Weights of a small transformer language model: 300M tokens.
MLP neurons of a small language model. Each row is named by its layer, matrix (up: input weights; down: output weights) and neuron, and shows model dimensions 160-255. Each number is 50 + 15 x the weight over its row's rms, rounded and kept within 0 to 99.
After each neuron's rows, "raises" lists the tokens whose logits its output raises most directly, leaving later layers aside; "fires on" lists the tokens most often at its 100 highest values on Wikipedia text that the model never trained on.

L3.up1275:36 51 65 36 47 59 42 67 33 55 43 41 44 43 71 43 43 75 49 77 75 45 53 52 37 80 39 43 63 57 43 53 50 42 48 62 53 47 66 50 43 59 53 43 56 70 61 19 31 43 38 64 53 59 53 66 74 53 41 37 57 42 71 44 32 57 47 80 44 66 44 65 41 37 23 60 79 52 31 80 71 68 70 37 77 26 56 42 64 44 52 57 79 35 82 88
L3.down1275:34 57 49 38 50 40 39 39 51 23 59 52 48 40 76 56 49 74 39 74 59 58 45 58 21 45 44 47 54 58 23 42 45 41 33 52 67 25 40 51 47 42 64 44 63 91 49 52 19 50 47 47 39 53 37 81 73 73 51 53 40 32 67 45 28 54 27 69 42 61 40 68 39 55 43 72 62 61 54 62 80 59 55 58 71 59 53 54 59 74 63 61 57 45 59 97
raises: "tor", "der", "no", "vi", "bi"
fires on: " mo", " Mo"

L3.up1015:58 36 66 34 70 28 41 52 50 32 40 50 42 74 59 63 61 46 41 32 55 55 51 39 62 54 52 20 30 49 59 42 51 77 47 59 52 58 59 79 49 52 50 55 49 32 30 40 25 54 73 28 53 51 31 48 53 49 74 41 42 53 17 34 50 46 62 27 55 41 44 60 37 49 33 56 48 40 36 30 64 58 70 45 42 31 66 31 52 41 58 45 64 54 78 80
L3.down1015:64 44 67 58 50 20 60 58 51 43 54 31 49 38 78 41 60 53 46 32 60 85 37 34 77 67 67 17 27 71 45 35 15 73 40 46 43 51 48 45 59 62 61 75 49 80 33 38 27 42 39 32 36 25 61 39 40 31 49 39 65 65 42 50 21 44 37 46 28 30 53 51 61 56 46 55 51 53 30 60 73 67 49 46 25 26 62 43 44 51 49 49 50 69 61 26
raises: "ise", "leg", "gue", " Game", "ga"
fires on: ")", " Li", ";", "l", " |", " Col"

L7.up356:50 71 53 56 37 69 33 45 58 43 56 41 50 51 40 52 41 60 51 81 42 78 56 39 40 34 57 18 52 18 46 50 46 46 29 64 41 57 52 43 27 64 61 55 57 57 47 61 26 58 66 36 85 64 42 39 40 43 54 60 35 77 47 40 37 56 53 59 63 67 58 48 49 71 59 42 51 66 27 56 74 39 45 65 46 26 61 61 56 23 68 31 51 47 45 58
L7.down356:70 57 64 61 65 65 53 19 62 54 54 45 66 56 21 34 68 41 55 65 61 61 59 37 25 46 77 51 39 40 35 40 51 37 43 51 41 57 39 21 40 52 30 52 40 50 55 46 66 40 50 39 66 43 35 61 62 44 40 57 51 65 64 41 38 42 44 69 45 65 56 70 74 45 65 37 54 43 44 38 81 09 21 66 56 57 57 33 70 37 61 44 35 49 49 39
raises: " have", " be", " take", " become", " make"
fires on: " to", " would", "st", " could"

L3.up1024:57 46 60 83 41 61 80 59 86 44 56 41 72 80 69 52 35 65 39 33 68 51 44 25 65 58 78 37 46 43 48 48 44 67 47 65 67 59 38 68 36 38 48 41 44 80 56 46 19 44 62 32 62 93 54 26 40 47 52 44 55 45 52 51 58 63 34 26 35 50 29 65 45 80 24 49 47 17 42 52 36 36 51 52 38 16 71 60 63 42 39 49 45 57 53 62
L3.down1024:29 19 36 42 55 66 50 40 41 54 38 60 68 45 16 72 44 11 33 39 48 43 58 56 18 40 37 54 44 52 48 70 41 53 61 20 47 66 36 71 63 53 68 29 64 34 65 37 35 61 26 42 44 56 08 32 47 78 50 80 57 53 67 72 58 38 44 69 35 55 47 53 30 09 56 61 47 75 41 31 68 48 48 47 48 49 38 65 21 51 67 51 36 52 55 69
raises: " |", ".", ";", "?", ")"
fires on: "E", "W", "°", " Street", "ute"

L3.up1359:55 77 59 51 36 49 41 36 47 51 68 64 55 49 48 50 64 63 53 48 30 13 30 18 69 31 37 25 63 45 78 59 51 47 27 48 59 79 51 37 53 16 44 69 58 61 39 16 17 50 81 56 69 33 41 34 62 77 43 38 44 61 52 48 76 56 49 83 45 59 59 71 45 54 35 56 49 62 30 79 48 42 32 41 60 42 74 55 42 48 51 95 59 54 47 73
L3.down1359:47 00 43 67 49 76 51 66 56 57 49 25 71 84 76 50 60 68 57 68 35 52 47 36 56 20 30 45 37 35 49 49 25 49 56 40 61 44 57 56 45 32 14 75 47 38 39 30 32 52 44 52 64 47 42 69 46 51 55 45 65 44 51 40 53 42 48 69 60 77 55 87 56 53 81 32 74 49 39 49 90 13 48 65 45 43 49 37 46 22 80 61 46 60 47 38
raises: "'", "r", "ang", "ut", "am"
fires on: " d", " opera"

L6.up205:63 53 52 47 27 50 42 72 66 54 67 52 51 58 61 38 40 68 50 33 60 51 37 34 50 39 61 77 46 33 62 30 57 47 44 52 46 48 54 58 66 62 46 30 60 72 62 30 62 40 57 38 45 75 59 44 65 56 34 39 52 62 42 42 57 65 48 65 58 50 64 35 18 50 66 52 34 54 52 69 28 69 61 36 31 73 53 47 51 68 64 37 43 66 42 64
L6.down205:68 44 34 38 43 54 49 38 36 50 47 73 20 15 28 52 00 71 58 46 62 54 36 78 54 53 60 45 42 46 23 61 47 58 22 23 44 60 53 43 18 37 53 42 29 57 28 63 42 56 43 33 49 77 60 21 42 72 52 72 45 36 35 57 59 67 52 26 52 39 70 56 45 53 69 58 46 61 32 51 60 61 47 70 42 41 58 42 60 57 43 55 42 20 35 61
raises: " its", " their", " many", " the", " some"
fires on: "ed", " won", "ated", "es", " him", "s"

L7.up1419:50 51 57 23 67 47 47 51 60 38 44 73 25 42 48 42 65 44 78 45 51 64 51 56 78 61 82 72 66 70 48 62 39 45 50 55 22 55 51 71 80 63 94 34 54 60 65 61 32 39 48 52 55 45 81 48 35 34 43 21 71 69 59 52 60 30 21 46 27 50 40 39 21 60 35 56 68 35 78 56 59 57 64 48 64 50 70 49 43 30 56 34 58 59 60 46
L7.down1419:45 42 52 73 50 63 25 43 64 66 52 52 36 71 54 29 56 60 54 42 68 19 61 58 64 36 23 43 62 72 59 56 48 46 48 54 46 37 48 48 63 50 28 58 60 46 15 41 18 59 49 63 74 77 66 38 57 60 50 71 68 47 21 31 80 60 30 33 62 12 49 23 31 54 62 57 32 64 45 65 62 56 38 51 45 43 74 85 60 25 31 48 38 57 40 77
raises: "ting", "ative", "ated", "ate", "ating"
fires on: "i", "lic", "ju", "par", "gre", "le"

L6.up1034:49 64 60 49 89 49 34 00 57 32 50 53 33 42 35 41 66 63 59 51 63 51 27 54 50 46 62 42 35 37 58 49 37 62 50 71 49 59 68 48 48 49 56 52 59 53 48 77 51 44 72 34 66 40 67 51 43 37 41 59 42 64 65 21 37 77 36 88 09 65 42 78 49 56 63 65 47 30 64 62 54 82 52 57 47 47 60 42 51 62 65 44 56 61 51 48
L6.down1034:56 48 66 28 30 74 35 48 61 32 23 39 29 30 34 48 44 42 39 46 52 74 38 53 69 43 58 15 43 57 82 28 49 45 38 57 77 24 45 54 38 48 63 62 37 60 68 58 70 58 73 36 52 45 34 58 41 30 58 78 52 57 52 35 26 76 16 67 23 51 56 73 70 41 69 33 43 63 51 62 42 79 45 45 43 39 45 80 50 56 72 80 34 50 36 52
raises: "ine", "t", "ong", "on", "y"
fires on: " L", "L"